config.yaml
vocab_size: 8192
final_lr_fraction: 0.1
max_seq_len: 2048
MLP neurons of a small language model. Each row is named by its layer, matrix (up: input weights) and neuron, and shows model dimensions 357-420. Each number is 200 + 40 x the weight over its row's rms, rounded and kept within 0 to 999.
A block is one neuron, or neurons of one layer that tend to fire together. After each block is what it responds to, as a language model described it from the Wikipedia text at the highest values.

L4.up1548,173,169,263,209,267,215,211,211,172,212,209,218,198,128,173,204,132,128,202,175,261,169,159,219,244,215,208,208,173,139,234,209,248,172,209,166,195,146,222,184,193,150,146,238,137,108,194,153,213,225,148,119,178,178,168,268,161,130,160,200,205,189,229,178
Responds to: The closing equals signs right after a wiki section title, as in ==Qualification==, ===Recurring===, ==Career==, plus occasional final word pieces of heading-like lines.

L8.up205,104,138,233,276,163,192,218,211,213,164,155,199,174,229,224,247,138,223,132,206,185,225,171,216,162,167,225,155,154,195,315,188,160,269,195,185,242,255,195,141,200,141,165,147,184,180,218,227,285,207,174,176,267,170,181,180,192,204,122,215,249,87,170,189
L8.up359,214,190,216,241,206,240,159,149,241,198,163,146,177,189,207,219,131,173,189,220,209,263,155,226,195,207,302,114,136,251,202,163,216,206,228,124,263,151,185,178,199,191,227,150,194,205,211,162,249,238,229,175,212,188,178,218,189,165,175,227,189,232,252,134
L8.up511,226,144,242,124,190,152,170,200,169,130,134,222,222,184,231,175,255,172,174,232,211,208,189,171,211,135,154,171,99,209,147,170,221,257,198,185,214,183,188,158,202,254,134,91,148,257,218,238,225,146,192,183,220,184,221,188,204,217,193,149,161,210,217,201
L8.up806,171,189,218,148,153,137,212,193,156,146,187,194,140,161,271,229,229,243,172,139,216,121,181,287,259,240,211,140,237,210,230,211,214,176,157,201,156,176,136,271,234,204,142,227,118,201,111,204,197,199,131,184,201,242,241,254,233,181,186,143,163,174,231,98
L8.up1065,163,117,204,176,207,173,197,180,268,185,130,251,217,215,199,276,241,198,228,271,244,138,191,150,218,181,240,160,115,228,137,116,251,180,206,127,147,195,217,203,249,202,132,186,156,152,178,290,256,169,161,144,246,167,213,259,201,239,267,171,136,192,257,245
L8.up1255,114,241,218,252,183,144,235,344,196,211,208,223,241,190,203,204,135,206,240,168,116,171,179,117,204,245,229,148,129,227,193,165,217,233,150,195,119,213,276,192,219,250,190,215,182,187,202,190,141,178,199,179,193,187,301,251,218,234,151,178,184,195,150,151
L8.up1291,197,212,221,223,263,206,213,213,197,274,234,201,166,188,219,238,147,215,182,190,219,189,153,170,212,227,261,208,215,128,156,173,203,289,207,210,229,224,156,197,175,173,283,205,193,183,193,172,240,242,147,229,128,242,130,269,178,199,276,164,246,173,237,212
L8.up2005,163,155,289,188,164,93,236,220,145,186,242,225,285,259,228,267,183,203,185,198,193,160,121,166,195,181,208,164,128,234,243,191,230,169,171,201,259,144,117,196,224,238,164,190,252,234,175,210,225,234,201,195,227,146,205,133,155,179,191,220,162,222,184,203
Responds to: The first equals sign closing a Wikipedia section heading, right after the title text, as in ==History==, ===Studio albums===, ===2010s===.

L4.up350,204,127,245,222,174,154,200,208,204,194,148,336,198,244,246,163,221,193,165,160,216,248,82,218,206,177,192,134,287,168,178,193,223,193,208,195,235,206,279,208,206,213,226,211,170,133,168,95,185,238,212,208,172,159,236,203,192,159,193,258,128,157,187,226
Responds to: The third dash of a table's second header-separator cell, as in |---|--- after a header row, in Wikipedia tables of results, discographies and elections.

L5.up875,180,235,237,274,181,218,241,235,170,164,194,209,248,198,197,193,206,212,192,190,214,207,165,232,225,239,159,166,123,223,208,161,158,208,244,87,264,160,226,175,267,131,209,219,172,159,78,124,217,256,250,114,102,215,166,199,193,181,154,174,178,181,251,212
L5.up894,161,168,202,247,234,216,169,197,117,121,153,216,161,177,257,239,131,118,166,130,281,150,189,218,176,227,299,182,174,202,212,148,252,206,202,147,246,158,206,212,234,124,191,181,183,245,180,253,141,281,209,198,144,184,138,227,152,222,235,252,200,209,215,162
L5.up1542,192,232,232,211,217,297,219,209,172,194,196,254,199,208,246,235,164,192,151,191,233,204,244,125,225,231,197,188,197,187,227,168,168,273,207,196,245,172,242,180,157,168,200,238,202,208,184,260,188,215,234,89,178,182,242,221,130,202,189,130,208,173,170,154
L5.up1659,235,205,273,302,183,227,201,237,193,209,195,211,223,131,181,218,194,232,171,221,186,186,217,148,134,221,238,155,166,179,265,216,208,273,161,186,242,162,207,189,177,231,236,269,189,146,164,201,168,335,199,258,148,189,92,204,244,148,196,206,178,136,137,171
L5.up1704,102,157,232,234,202,202,205,223,216,252,156,222,216,225,208,202,173,206,212,175,213,196,174,190,198,209,233,134,131,153,266,148,209,202,217,228,228,132,166,208,223,193,197,227,182,164,241,223,187,185,251,202,197,203,179,207,156,189,252,262,210,181,199,232
L5.up1783,202,243,252,302,254,239,176,189,212,216,130,238,168,191,240,187,128,120,143,156,231,200,226,155,203,222,200,134,238,194,249,147,105,184,202,140,268,189,164,167,221,201,177,255,215,177,255,170,147,170,144,215,148,232,242,208,150,161,151,214,206,132,233,199
L5.up1938,204,147,271,265,241,200,260,312,133,245,165,246,257,210,190,223,114,221,220,158,187,163,154,141,178,178,183,168,142,205,183,216,196,168,185,188,248,203,236,203,271,233,228,268,224,181,244,184,271,210,237,253,120,208,208,234,154,139,152,149,161,156,227,139
L5.up1986,188,194,193,198,223,224,178,281,166,205,236,193,220,237,166,231,142,132,208,192,180,171,198,170,147,216,146,164,147,155,205,141,204,235,188,180,172,205,144,189,205,237,235,200,162,136,199,130,219,176,174,224,190,223,218,195,157,173,148,249,235,138,247,199
Responds to: The first = of the closing equals-sign run after a wiki-style heading title, as in "==History=", "= Miss Universe 1976 =", "===Club=".

L8.up66,154,203,293,184,208,149,197,253,205,200,195,243,201,198,270,247,187,201,174,189,214,281,193,225,233,196,228,150,175,148,107,162,185,139,117,229,200,294,228,158,262,250,103,133,175,121,170,241,205,191,232,173,169,156,194,108,183,146,131,180,181,164,186,152
L8.up191,209,196,195,196,240,216,230,221,176,185,169,238,256,172,212,201,248,166,260,244,252,300,169,181,194,207,215,140,196,185,262,126,174,200,238,182,134,128,199,162,165,297,223,189,225,190,208,149,193,268,304,207,191,253,180,258,197,159,136,191,145,195,146,127
L8.up762,212,136,240,214,198,201,118,215,177,187,196,239,199,213,285,226,185,234,238,181,265,214,181,147,146,162,219,201,221,281,152,206,130,122,161,212,195,229,235,178,213,231,187,154,201,226,176,178,131,152,217,186,185,237,190,146,214,219,213,204,122,164,152,185
L8.up1028,178,186,295,197,215,109,207,259,253,193,201,219,184,224,269,121,128,193,197,142,286,200,191,247,199,175,178,83,219,245,165,161,185,253,126,172,181,199,226,212,189,311,245,185,202,191,203,190,164,189,246,231,225,201,246,180,222,174,113,217,143,183,172,175
L8.up1331,209,169,179,242,218,243,142,212,213,281,223,273,191,161,246,257,164,161,225,201,218,272,135,116,227,164,234,185,199,135,167,175,123,191,161,166,185,218,245,178,189,197,242,158,210,179,140,175,234,213,222,199,190,177,171,151,171,210,176,202,217,115,182,212
L8.up1347,186,153,206,203,203,230,148,261,150,205,162,285,166,254,211,255,125,127,163,133,205,211,112,167,230,220,194,164,198,205,138,151,214,262,185,245,189,263,250,301,192,200,287,218,214,238,147,104,197,211,237,220,213,179,195,219,181,185,191,205,109,156,108,203
L8.up1351,182,177,216,145,208,174,152,214,203,170,183,147,172,230,165,189,193,152,255,163,191,216,140,193,190,166,264,230,262,270,151,94,224,198,133,248,266,255,282,204,220,233,170,188,215,138,236,229,229,217,227,213,228,272,218,170,145,186,180,209,197,213,213,165
L8.up1390,129,154,245,240,244,220,203,213,217,183,229,228,198,205,197,146,161,280,160,150,236,186,131,190,277,218,214,147,163,233,182,147,164,185,148,136,162,167,167,234,210,227,194,154,136,156,194,208,240,226,251,198,175,163,208,214,235,191,215,200,141,108,215,250
Responds to: Mostly the final dash in markdown table separator rows (|---|) under election or chart headers; also compound hyphens (father-in-law, singer-songwriter) and mid-name word pieces (Mun-de-lein).

L4.up1773,192,180,229,204,249,182,160,202,266,182,135,183,248,164,169,187,206,206,208,270,262,251,228,197,175,228,172,108,145,163,204,162,248,170,135,204,185,219,188,177,211,205,254,215,204,121,117,177,156,228,216,253,129,162,114,170,150,155,142,272,206,227,221,180
Responds to: Final subword pieces that finish a word split into several tokens, mostly adjective or verb endings such as -ible, -ive, -ified, -ent (intelligent, sensitive, modified, ineligible).

L5.up52,233,226,236,211,218,139,201,245,241,152,190,235,277,236,140,201,159,200,191,200,201,218,166,200,231,183,194,190,233,254,284,188,98,205,190,238,254,243,219,193,223,228,184,181,245,248,144,177,238,200,292,209,110,191,186,215,134,128,151,207,137,213,190,236
L5.up95,219,244,270,144,245,181,209,213,290,184,158,153,177,214,155,193,199,275,230,210,156,193,222,223,310,182,216,195,196,235,264,101,157,228,248,192,221,198,204,211,183,175,195,171,173,246,176,218,191,274,216,177,170,200,100,176,217,178,124,260,218,211,215,240
L5.up110,189,217,246,199,162,234,191,246,272,171,84,224,273,259,259,198,190,189,251,272,264,251,215,236,218,140,152,176,153,236,234,195,238,171,233,245,255,269,238,179,244,176,227,167,219,252,177,237,197,214,181,249,158,203,150,171,232,175,212,209,156,176,108,232
L5.up167,168,210,273,167,238,148,264,217,106,233,121,135,196,198,232,117,179,183,143,225,275,129,190,252,121,169,171,210,188,192,218,151,220,215,226,124,160,212,211,243,166,202,185,217,175,208,191,112,136,212,266,117,194,144,204,241,174,193,177,203,294,154,164,181
L5.up419,153,229,233,210,217,195,250,189,219,145,190,222,208,193,164,234,229,221,250,158,323,173,172,192,198,180,237,197,228,213,177,184,209,236,184,168,209,210,218,205,222,210,201,119,240,219,175,202,216,207,230,223,204,188,196,269,287,203,218,178,155,157,243,136
L5.up1203,178,222,253,198,245,222,145,250,139,224,174,213,289,238,167,155,198,154,192,117,183,236,189,221,193,178,200,215,214,174,164,164,228,230,189,222,287,239,184,178,208,185,229,129,191,142,213,194,196,170,238,161,179,237,152,220,200,207,89,151,248,184,236,195
L5.up1355,131,180,199,247,132,118,219,179,137,123,203,166,192,201,189,185,183,139,220,177,198,163,147,222,194,200,296,221,178,240,181,57,259,200,180,165,183,210,297,247,193,251,216,75,227,191,189,185,179,202,197,228,169,247,189,172,201,195,184,271,175,183,250,191
L5.up1732,144,254,209,193,206,202,263,265,260,237,188,294,305,206,210,195,148,235,210,137,221,140,229,191,205,221,150,199,306,251,147,231,166,189,249,112,200,208,232,195,176,231,189,174,163,176,201,218,229,156,229,197,138,129,211,246,214,133,202,200,209,234,183,255
Responds to: Final subword pieces that finish a word split across tokens, such as incumb-ent, ten-ure, long-ed/long-ing, success-ive, recover-ed.